config = dict(
    head_dim=96,
    parallel_block=False,
    init_std_qkv=0.0264,
    decay_shape='linear',
    final_lr_fraction=0.0,
)
MLP neurons of a small language model. Each row is named by its layer, matrix (down: output weights) and neuron, and shows model dimensions 0-127. Each number is 128 + 24 x the weight over its row's rms, rounded and kept within 0 to 255. A neuron's up and down rows have the sign that makes its largest values positive.
A block is one neuron, or neurons of one layer that tend to fire together. After each block is what it responds to, as a language model described it from the Wikipedia text at the highest values.

L3.down29 [147 142 101 125 126  93 135 134 160  93 123 123 106 120 134 112 157 149 120 126 108 151 131 128 113  85 109 104 212 128 122 102 107 111 113 148 157 136 153 148 117 144 104 127  52 146 122 121 141 143 120 181  63 124  82 132  68 136 163 136  93 167 131 142 109 152 109 139 160 142 192 110 123 138 109 134 105 175 128 187 148 131 161  99 129 160 118 129 106 122 133 182 135 120 127  99 159 165 112  69 137 146 144 130 142 112 125 127  96 159 113 143 164 144 115 164 117 131 127 159 145 100  75 160 111 117 158 118]
L3.down128 [185 149 119 119 134 145 154 138 115 109 161 127 163 104 137 127 131 137 146 139 179 127 126 121 118 153  94 119 142 123 132 124 126 115  97  79  81 115 169 150 121 110 100 117 136 110 149 115 145 143 132 129 125 128 176 119  90 116 160 136 108 104  77 117 100 110 157 126  69 137 134 110 146 125 115 114 135 103 132 138 126 107 112 167 116 107 147  99 125 148 152 101  98 133 114 138 145 127  84 102 104 152 113 116  89 109 150 125 160 126 135 137 107 149 139 142 144 141  91 159 103 195 189 130 137 142 109 128]
L3.down147 [118 163 183 148 158 117 141 150 123 139 106 134 114 141 132 147 126 116 111 130 146 147 126 139 173 126 157 117 121 136 129 130 133 143 112 130 139 156 141 156 133 157 107 141 153 148  99 126  81 122  97 117 149 140 115 118 122 123 127 125 114 114 141 163 131 145 125 140  94 138 119 155 117 116 117 119 115 103 117 100 139  82 120 114 107 108 135 142 148 115 118 148 118 158 132 129 135 122 117 150 120 145 139  99 166 139 131 153  88 125 139 202 122  99 147 117 127 131 112 112 106 130 128 139 103  97 119  94]
L3.down171 [184 141 112 171 172 124 103 101 134 138 131 113 124  95  95 196 110 156 135 155 118 162  51 105 109 106 106 111 139 160 112 101 134 142 141 138 117 120 110 108 115 132 142 122 102  79 125 142 130 128 121 133 144 138 111 119 110 128 146 116  97 147 104 129 132  69 131 150 133 178 136 112  97 139 107 105 126 141 189 139 150 130 123  80 113 109 143 161 140 140 101 100 114 179 127 120 116  79 141 125 105 137 110  92 125 128 123 118  72 152 166 144 130 157 109 153 137 119 153 136  92 144 125 123 128 109 128 110]
L3.down188 [ 93  88 128 135 155 119  95 109  55 103 113 150 152 134 132 173 112 165 123 157 127 137  68 135 179  97 123 103  88 161 152 106 168 147  71 164 129 125 139 137 126 139 122 153 129 105 156 116 115 125  83 100 179  92  95 150 111 178  73 123 124 133  92 130 153  98 129 117  52 154 138 101 139 124 126 117 120 122  93 130 126 103 135 111 119 126 127 138 128 114 142 154 127 115 135 110 143 140 150 116 114 104 149  92 145 130 136 109  82 134 142 138 136  98 112 104 103 145 137 160 124 133 117 154 115 162 149 107]
L3.down223 [105 123 153 156  83  69 149 142 121  92  72 145  98 161 143  75 113  97 147 137 117  89  97 146 158 132 122 101 132 157 126 112 184 102 122 125 138 131 123 139  93 118 127 111 123 109 169  89 155 101 125 121 114 155 160 125 108 137 225 162 125 116 157 100 174 149 169 158 114 109 118 189 121 105 111 108 146 139  81 126 111 147 148  99 156 158 110  95 144 147 161 136 128 128 108 141 122 126 101 157 173  74 194 101 172 137 122 145 104 116 143  76  99 162 126 157 111 146 107 174 110 128 110  79 152  85 130 144]
L3.down547 [ 87 115  70 112 182 133 125 127 171 115 133 122 130 132 106 141 146 125 108 119 117 107 120 136 167 137 115 126 135 121 142 147  89 164 123 143 127  92 156 150 127 107  94 104 108 107 147 137 151 149 132 170 106 141 119 153 107 129 143 130 105 131 105 110 145  96 116 113 116 123 120 123 131 122 110 120 152 119  72 142 127 116 104 129 121 133 144 114 136 129 109 139 118 126 150 125 115 140 155 156 149 107 152 135 126 101 126 123 155 125 148  95 121  97 115 122 108 157 126 156  90  81 124 160 135 125 109 159]
L3.down753 [109 177 123 161 151 119 112 141 158 136 142 108 123 163 167 112 151 146 116 135 129 125 134 102 139 135 131 117 129 112 117 119 147 111 129 110 111 103 123  72 111 167  96 131 105 158 131 182 143 137  88 169 150 135 130 140  88 137 134 146 161  95  92 154 119 140 105 113 115 133 115 105 138 129 100 105 160 120 158 124 125 124 148 112 125 183 109 152 151 109 131 114 143 172 174 157 128 139 115 108 119  98 103 103 121 106  86 133 117 120 156 140 120 136  78 134  80 132 133 162  80 115 131 150 116 131  86 137]
Stats table cell separators

L5.down54 [139  89 142 133  93 137 140 120 123 165 147 160 105 121 108 128  72 142 138 110 145 143 125 117  97 124 147 120 106 120 131 117 151 102 154 131 152  83 122  87 142 142 147 103 144 115 147 169 163 124 126 158  96  85  94 106 131 144  71 110  91 146  97 131 143 121 148 130 136 133 105 146 149 133 132 151 126 111 163 162 121 154 132 135 144 141 106 120 126 152 137 129 121  99 136 160 123 110 111 124 108 111 107 115  94 147 143 121 105 161 149 144 138 147 118 174 141 146 105 123 164 102 109 136 173  99 123  86]
L5.down65 [132 120 151 109 131 117 138 122 142 129 127 126 133 134 113 156 103 139 113 151 107 130 118 112 109 122 106 111 116 112 108 123 106 130 130 118  94 121 150 110 120 123 126  94 137 128 111 143 128 102 116 138  96 106 120 124 116 135 164 118 152 127 126 137 127 148 126 116 102 111 124 124 126 125 147 144 117 143 112 119 131 115 129 154 130 173 130 129 141 120 115 119 125 122 154 140 117 137  90 133 147 118 113 160 132 103 116 120 157 121 136 181 118 127 153 123 133 130 122 104 143 146 105 114 131 129 109 106]
L5.down163 [150 101 125  96 103  78 127 121 129 137  94 179 123  94 135 101 175 107 126 119 138  61 125 156 128 118 125 112 131 120 100 124  96 116 118 121  99  89 122 166  79 122 173 129 115 103 157 120 113 128 119 159 128 143 147 151 109 125  93  85 112 108 111 122 129 153 122 142 148 116 152 143 111 127 151 132 110 121 137 136 164  96 117 142 130 165 122  74 131 130 122 119 155 133  95 100 114 152 125 139 173 122  76 135 145 125 116 133  89 155 133 122 142 100 164 133 143 142 162 126 118 174 163 145 150 147 125 108]
L5.down243 [138 166  82  96 159 154 113 159 119 151 142 128 141 101 148 124 152 121 131 154 111 131 125 145 148  87 135 126 137 162 112 142  72 114 113 151 144 124 123 101 107 130  99 120 120 103 131 129  98 143  98 159 178 127 173 155 122 116 194 114 124 158 118 177 117 159  58 134 169 139  96 135 154 124 107 152 126  74 111 103 151 146 122 105 112 135 112 124 106 133 125 112 128 136 162 123 151 151 158 155 108 101 132 140 115 160 144 121 166 143 123 173 125 131 163  86 125 121 114 125 152  83 111 127 125 132  97 115]
L5.down328 [131 123 142 111 130 116 123 109 140 113 118 129 128 110 114 147 108 128 119 159 110 128 130 116 113 126 100 111 133 108 116 140 108 134 119 112  86 127 154 119 118 112 126 108 131 134 108 144 120  99 117 153 106 105 145 124 110 140 172 130 161 114 139 121 130 153 126 130  99 124 120 137 126 128 135 123 123 130 134 103 141 120 114 155 126 177 122 133 143 134 107 110 127 115 135 138 110 141  98 151 149 123 119 149 138 120 117 132 137 104 136 205 119 131 168 131 130 137 149  80 134 147 124 109 127 130 125 106]
L5.down399 [136 104 104 119 171 103 122 136 134 150 106 154 111 163 121 121 144 124 154 134 136 160 104 134 131 107 103 171 109 101 171 117 161 105  93 136 134 126 108 113 129 121 146 142 158 144 128 146 119 152 121 117 117 117  92 126 124 130 110 149 103 137 148 136 154 181 134 104 107 148 107 113 119 159 145  79 148  95 111 106 122 130 167 122  84 130 111 126 128  90 138 142 115 159 142 124 132 137 124 103  98 111 154  67 113 139 143 130 106 135 158 148 127 147 129 120 132 105 104 111 146 130 108 127 118 145 106 137]
L5.down614 [122 123 112 123 152 125 151 153 114 123 122 141 167 161 179 120 139 160 118 180 105 160 179 144 151 126 181 154 151 139 121 131 119 130 121 169 141 133 125 125 111 100 113 143  86 109 151 125 141 101 146 130 135 113  98 121 111  97 120 117 152 165 105 165 145 133 138 152 135 121 114 153 149  99 166 142 163 135 182 159 106 131 137 156 134 143 122 132 162 140  80 112 147  94 140 126 145  75 142 105 133 117 112 102 148 132 139 142 144 126 127 139 168 151 142 109 130 135 125 120 147 139 125 147 141 169  95 119]
L5.down656 [118  81 106 131  97 136 138 151 151 120 117 151 164  83 112 130 162 135 142 148 112 159 125 108 161 120  89 126  86 130 134 136 141 114 137 125 100  97 152 148 125 142  86 110 129 148 132 140 162 101 135 153  66  86 173 101 119 100  94 104 137 139 111  91 135  93 152 127 180 135 161 134 124 121 149 190 151 128 139 128 144 120 126 133 157 117 105 118 131 135  98 155 144 129 135 167 102 113  88 138 130 119 133 121 116  70 137 117 116 119 110  85 125 136 113 129 106  94 103 116 119 137 142 147 160 110 151 146]
Mid-name subword pieces

L4.down688 [105 100  96 128 114 100 125 129 101 100 118 112  93  95 128  86 145 200 144 150 106 146  90 187 155 115 149 157  89 119 120 117 123 134 118 136 119 119 126 115  95 133 138 147 129 147 111 128 139 146  99 147 113 119  76 127  91 166 114 137 114 166 119  65 126 111 110 125 108 117 146 128 106 135 127 138 186 107 173 110 120 178 135 141 114 109 138 114  91 123 144 129 122 127  96 140 146 139 133 179 122 115 119  95 102 120 104  87 124 142 110  98 164 119 126 124 125 123 163  93 142 122 161 150 127  84  88 130]
Repeated-string continuation

L3.down59 [ 96 101 111 113 129 144 172  90 140 144 104 144 149 106 153 118 154 162 110  95 146 126 162 111 114 131 143 149 107 124 145 165 158 143 132 142 116 113 152 106 141 121 124 132 111 121 119 120 130 129 132 116 152  98 115 116 147 114 115  89 110 108 129 125 174 127 146  98 143 136 106 184 104 107 129 140  93 144 164 131 157 114 143 131 139 118 153  75  97 105 102  90 110 168  96 145 122 116 105 130 152 138 109 117 171 111 111 166 111 125 107  98 146 143 129 129 138  99 119  95 154 147 129 155 105 117 128 128]
L3.down149 [143 144 141 163 158  94 161 104 146 136 114 123 128 161 153 127 143 127 146 120 112 127 148  94 113 114 151 111 112 137 164 132 123 145 111 154 110 116 117 148 160 101 131 150 139 155 123 141 135 158 163  90 153 100 107 200 151 125  86  87 100 127 104 125 110 114 167 140 128 105 168 136  78 122  98 131 149 126 130 120 113 161 138 104 144 137 137 127 112  96 129 103 150 166 109 120  89 124 112 144 103 132  86 166 166 152 149 115  94  90 109 128 106 132 130 124 141 119 173 143 141 136 156 102 132 100 133 104]
L3.down282 [ 93 135 126 121 130 124 141 125 151 109  92 139 102 146 106 108 117 174 127 153 162  91 123 114 147 149 143 115 111 133 157 121 171 136 128 136 117 150 119 129 107 143 136  91  92  93 107 129 149 146 167 107 156 152  73 110 125 116 133 114 106 160  98 171 155 131 152 146 141 109 136 125 109 120 155 160 163 131 185 139  89 130 112 191 148 135 145  74 156 155  87 113 124 166 123 139 106  94  95 137 138 138 139 114 150 146 163 163 106 163  82  74 102 146 120 119 131 132 105 103 142 114 127 140 177 104  96 100]
L3.down353 [119 121 173 144 156 126 122 169 153 174 126 134 128 163 113 166 115 125  89 141 137  81 119 108 128 104 100 123 148 152  94 119 140 107 139 176 120 153 117  91  93 130 162 139 139 127 128 101 120 135 127 123 134 109  95 117 128 107  62 146  92 138 109 135 146 143 142 143 139 114 147 132 138 143  80 164 115 113 123 154 130 143  98 120 145 127 102 128 146 132 134 139 157 148 126 159 150 116 116 118 143 158 143 135 145 100 162 142 163 128  91  71 117 110 127 176 115 110 161 132 138  97 185 185 126 120 155 143]
L3.down432 [110 107 165 145  99 116 139 115 123 146 122 130 127 106 129 164 130 120 104  90 111 124 120 136 158 152 139 112 115 128 126 133 135 134 126 162 138  57 157 104 151 137 139 139 147  73 105 138 137  97  95 129 155 110 139 122 124 146 161 127 116 139 136 146 137  68 156 127 149 102 106 130 149 192 141 118 120 112  85 117 130 116 134 175 113 175 164 100 133 135 154 126 102 147 115 124 183 144 146 139 135 115 114 159 130 129 131 131 117 109 104 133 114 107  94  96 145 121 107 116 126 158  92 142 124 105  98  92]
L3.down446 [124 112 138 103 153 124 155 142  99 122  82 101  93 128 136 100 108 134 122 136 127 100 145 102 123 160 133  85 119 105 155 137 169 108 115 158 119 107 146 114 147 130 141 152 125 123 134 151 120 160 110 134 150 124 111 131 137  91 156 101 126 125 127 146 119 112 164  94 142 122 124 141 123  93 166 162  73 112 134 108 125 137 161 159 151 118 133 126 168 135 108 104 121 121  62  93 137 119 104 127 147 135 147 107 138 100 123 131 126 133 111 130 122 129 108 140 117  85 125 137 183 133 110 176 130 137 115  97]
L3.down523 [122 134 142 205 174 171  98 160 124 122 149 146 131 159 135 113  94 147 127 140 164 155  86 109 166 153  97 118 117 139  85 195 155 120 129 138  98 149 136  97 167 132 135 120 148 131 118 131 102 121 133  79 176 145 187 139 127 116 114  95 108 126 128 172 133 122 144 146 164 127 130 137  91 144  92 131 100 127 130 179 124 122 102 152 132 117 146 120 118 111 122  88 140 146 121 125 133 157  98 128  80 129 118 138 120 119 156 102 141 153  99 121 131 164 160 112 103 104 127 161 165 142 136  93 160 184 131 130]
L3.down739 [123 137 136 110 144 105 126  96 146  93 128 128 112 133 126 154 145 125 147 153  72 138 132 116 117 120 144 128 122 117 120 179  92 153 136 116 124 151 103 109 119 138 117 112 125 107 162 141  87 125 145 112 162 135 120 115 112 152 107 125 154 145 116 109 121  72 123 129 146 127 129 105  88 129 160  94 145 126 144 106 123 142 119 119 129 137 108 152 127 100 115 110 156 134 104 140 122 136 133 114 116 140 129 128 131 142 157 106 122 146 124 164 148 127 116  79 134 153 113 109 116 136 138 105 123 128 164 164]
Head noun before "of"

L4.down100 [ 87 134 120 160 114 142 117 107 125 149 128 107 163 115 153 136 150 136 107  98 205 141 130 153 174 121 140 147 170 126 131  95  98 171  79 127 173 144  97 167 144  95 118 136 160 130 168 142 131 146 105 137 135 140 147 157 137 115 137 125 132 122 104 103 112 115 150 131 122 168 131 106 190 158  81 139 141  93 116 178 162 130 120 151 132 103 110 110  86 118 152 132 145 150 116 152 103 141 154 115 134 131 148 105 122 118 134 135  96 111 115 127 159 147 106 145 147 140  94 159 117 115 111 136 140 157 158 169]
Delimiters after numeric cells

L4.down130 [146 128  94 132 118 149 149 168 111 114 103 128 131 117 135 165 130 102 158 108 119 128 114 125 135 141 138 100 131 137 127 109 123 129 146  97 131 136 129 125 171 111 142 119  96 147  74  96 157 115 117 114 113 154 141 106 142 115 148 136 140 124 166 153  99 120 128 142 158 150 128  84 125 107 128 162 130 132 101 146 120 130 131  70 130 117 137 105 171 129 119 162 116 146 131 131 131 127 153 110 105 100 144 137 117 173 146 154 158 140  78 137 108 122 114 160 122 122 131 142 114 141 137 129 129  96 146 114]
Mid-word continuation pieces

L5.down7 [ 89 126 150 124 138  68 122 120 130 123 131 172  95 156 102 142 143 120 117 141 121 129 152 114 147 157 107 169 117 120 126 105 104 152 128 189 122  80 134 138 120 101 141 152 156 129 167 129 149 145 155 190 111 120 116 128 126 164 135 149 130  86 118 112 126 116 155 176 117 111 121 122 123  82 182 123 126 123 119 102 120 104 107 131 123 119 125 131  94 132 103 122 111 147 142 147 100 182 130 164 143 167 147 107 107  83 154 133 100 110 136 155 144 155 173 113 150  99 130 128 127 125 129 138  75 111 104 140]
L5.down32 [173 128 119 116 116 104 112 131 144 124 101 133 129 150 138 201 142 115 102 104  65 180  76 123 165 100 134 128  99 113 134 126 134 115 121 168 103 129 170 116 134 118 123 154 138 178 126  83 111 166  81 162 116 136 145 119 179  90  78 115 129 116 129 122 101 148 108 132 124 159 131 107 109 129 127  93 112  89 154 114 100 139 128 135 107 146 113  92 125 110 100 147 129 115 163 140 134 144 168 148 134 158 171 126 111 130 158 117 113 127 127 147 146  92  98 100 123 100 113 114 120 100  94 119 117 102 160 101]
L5.down137 [147 105 154 128 115 128 126 128 140 116 148 123 124 114 144 152 144 119 116 156 153 116 145 111 142 110 143 129 151 123 103 123 119 125  78 188 111 170 120 131 126 130 122 169 125 128 153 135  86 140 163 142 129 149 132 126 130 129 149 133 150 124 115 118 137 109 100 112 147 167 180 108 157 126 109  72  96 140 146 104  95 131 131 104  96 161 167 115 142 122 139 112  98 113 162 128  92 117 128 118 115 144 137 157 105 138 151 106 133 153 126 115 127 128 101 178 191 159 116 124 123 131  92  97 167  90 110 114]
L5.down504 [138 146 140 139 118 136 141 132 163  93 129 137 127 174 129 114 143 111 130 118 124 146 101 107 104 106 122 140 124 100 117 144 106 112 155  73 107 128 124 157 124  79 100 152 122 148 106 112 105  97 116 157 105 122 147 137 102 101 106 113 132  95 141  84 135 140 153 136 141 137  97 137 114  94 102 146 112 123  86 160 118 141 127 133 142 117 121 131 134 135 138 127 188 105 152 113 113 160 126  89 127 136 126  93 126 135 130 137 128 141 125 130 142 154  97 132 148 150 152 119  74 113 142 111 104 133 153 131]
L5.down545 [146 144 136  98 149 111 120 138 115 128 153 168  86 126 112 178  81 159 133 160 149 115  91 111 128 124 137  79 102 122  92 145 134 156 111 104 129 178 117  93  93 129  98 130 139 129  77 134 148 122 121 142 139  78 151 121 118 126 127 157 135 144 132 112 105 125 106 112 179 117 164 107  87 154 144  93 113 100 122 147 181 147 119 136 120 157 107 186 147 137 153 157 142 144 162 132 118 153 152 138  82 101 113 118 110 126 109 105 128 129 136 133 127  88 124 142 146 114 174 180 161 107 162 111 115 133 126 137]
L5.down575 [134 127 148 151 109 147 143 138 111 113 153 142 114  58 105 165 101 157 132 143 148 121 105 142  98 113 149 104 151 126 123 116 113 104 123 143 142  80 119 151 117 135 119 139 145 148 128 116 144 108 110 102  85 159 121 131 147 159 111 117 110 141 168  67 171  94 122 154 111 119 115 118 123 157 146 109 110 143 171 144 141 122 132 203 163 128 160 107 106 104 129 105  71 107 135 106 137 155 184 181 159 110  95  82 121  70 141 112 140 138 168 135 146 123 146 138 156 105 106 106 150 160 165 104 141  93 111 136]
L5.down694 [142 116 126 136 153 115 153 160 107  92  82 154 117 130 163 174 152 116 120 145 171 138 163 122 124 158 145 133 120 121 124 126 110 136 118 142 141 190 144 152 124 130 111 138 110 127 101 149 108 156 190 148 126 118 175 112 143 160 123 129  98 136 114 161 108 102 139 143 115 154 113  91 116 102 167 126 132 117 105 116 132  97 149 129 164 131  95 150 172 131 143 149 107 128 136 105 177 138 116 129 120 142  85 110 115 173 140 129 107 174 148 132 107 121 150  96 131 138  86 121 140  98  88 125 140 104  93 114]
L5.down740 [ 68 160  77 138 118 135 149 152 106 123 137  91  98 128 118 151 138  96 133 127 125 159 112 125 144  98  96 122 129 169 156 137 130 114 170  93 130 129 109 126 106 171 126 143 140 129 134 145 101 152 146 125 103  98 120 128 120 123 138 141 138 101 132 110 170 141 159 134 109 115 115 143 152 154  82 135 124 137 142 149 119 126 105 114 105 144 124 140 141 125 125 138 141 107 167 144 127 126 151  96 142 128  83 148 129 109 124 120 138 131 124  90 148 159 125 160  96  99  84 169 133  86 174 135 148 136 122 122]
List and table fragments

L3.down105 [110 144 117 104 133 148 171 120 127 172 147 115 119 124 151 106 160 181 142 180  87  96 150 108 147 115  85 151 128  96 106 114 140 141 109 156 160 131 150 129 160 126 127 135 157 133 110 160 109 106 128 146 132 117 107 122 124 153 157 115 152 112 131 158 142 120 137 125 101 130  93 116 126 126 109 142 131 128 136 152 170 161 112 118 127 103 165  77 143 162 162  87 176 164 132 151 127 169 162 165 153  99 117 145 135 134 154 139 155 125 117 106 144 143 114  88  87 165 136 162 104 136 124 117 144 138  92 138]
L3.down161 [125 120 148 128  90 135 174 106 160 119  89 130 101 115 126 116 121 159  80 139 113 126  92 144 153 109 150 108 133 144 130  97 156  95 145 119 151 132 125 117 126  91 128 113 127 124 119 113 147 146 133 114  81 149 113 148 129 189 130 124 140 146 114 138 147 124 138 153 133 115 103 121  85 134 104 159 115 161 115 124 132 123  85  88 137 135 128 110 147  88 128 140 100 136 136 144  86 116 137 145 134 143 101 155 103 135 110 118 137  94 154  84 134 130  91 221 102 158 148 160 126 124  87 104 107 159 101  99]
L3.down379 [157 162 127 128  69 141  93 104 117 109 105 122 163 133 143 144 162 156 157  91 127 102  65 133 113 163 165 105 147 133 124 105 120 126 163 153 106 117 127 128 115  86 136 129 120 151 163 124 155 152 164 138  96 124 117  99 143 160 151 137 160 107 146 125  83 105 136 123 117 143 136 116 112 103 156 120 106 140 114 130 137 115 156 161 111 124 124 116 131 116 158 128 127 169 114 138 147 130  86 142 136 147 129 112  91 151 130 125 129  84 148 149 108 117 159 138  96 145 116 102 194 141  97  87 148 163 133 130]
L3.down430 [137  88 159 133 143 103 116 114 171 136 121 135 136 126 122 153 128 120 181 120  88  99 130  97 155 133 159 144 175 129 151  99 174 107 127 139 109  97 130 140 102 156 146 135 141 146 150 113 146 128 104  77  97 149 154 107 133 128 112 137 117 128 117 164 138 129  98 127 111 142 109 157 114 156 152 120 137  93 134 124 138 124 127 138 150 147 103 129 131 115 103  97 140 138 109 163  95 144  89  95 112 107 123  78 129 139 110  82 140 150 210 156  69  99 122 114 127 162 129 128 147 139 116 124 162  96 118 102]
L3.down613 [120 115 103 115 101 155 128 152 156 110 129 158 103 131 179 126 131 148 129 126 152 153 133 152 119 106 185  74 125 143 145 132 135 100 138 135 139 154 120 133 110 104 104 116 143 142 134 117 107 123  87  91 129 113 115 117 124 104 146 112 130 103 123 165 154 162  91 123 179 140 166 123  91 145 129 151 148 146 132 131 117 160 105 151 163  88 107 140 129  77 141 117 143 129  99 127 135  89 123 152 143 179 154 129 107 153 128 102 120 138 140  72 120 177 165 129 131 145 126 160 150 153  96 150 120 125 122 128]
L3.down636 [130 123  79 120 151 131  96 155 157 167 129 172  98 160 115 136 126 100 133 138 149 154 100 107 131 145 103 124 143 122  99 144 145 110 112 130 138 139 129 101 146 155 128 155 100 134 113 117 135 127 112 119 115 151 169 132 136  63 115 147 103 144 127 156 121 127 129 108 158 141 100 130 141 137 124 153 126 117 101 128 113 128 167 116 105  90 142 102  99 145 119 144  57 143 142 111 153 119 119  73 104 124 122 138 129 146 153 128 148 109 112 168 110 109 114 102  89 136 105 100 127 123 143 124 144 108 125 129]
L3.down650 [110  99 149 134 151 146 144 174 106  55 190 157 132 123 132 116 138 116 122 147 154 109 115 116 127  95 161 114  96 102 180 113 147 114 105 131  70 133 128 139 159 152 118 165 152 132 147 157 152 133 121 129 162 113 160 150  92 113 127 120 126 115  60 119 106 112 147 149 163 118 120 156 125 103  99 101 117 143  93  87 113 109 116 135 119 125 111  96 147 134 148 154 187 153 156 138 157 164 159 121 151 169 127 134 166 138 165 129 158 101  76 141 124 163 146 113 131 146 145 150 162 127 171 147  72 108 123 119]
L3.down678 [ 91 128 131 113 121 108 138 104  82 163 175 116 133 130 167 133 165  68  53 181 124 131 145 139 147 109 128  98 142 141 122  93 138 112 123 151  87 137 132 100 146 147 115 127 137  90  93 115 109 123 104 146 148 123 143 154 125  82  91 133 123 124 193 120 152  74 174 121 120 131 120 138 121 113 115 120 103 147 121 155 166 152 110 145 107 143 119 140 142 125 125 163 130 120 130 154 160 132 118  92 153 117 142 128 160  95 118 112  76 140 129  98 138  89 161  88 158 162 130 160 119 154 108  80 124 139 122 124]
Second piece of split words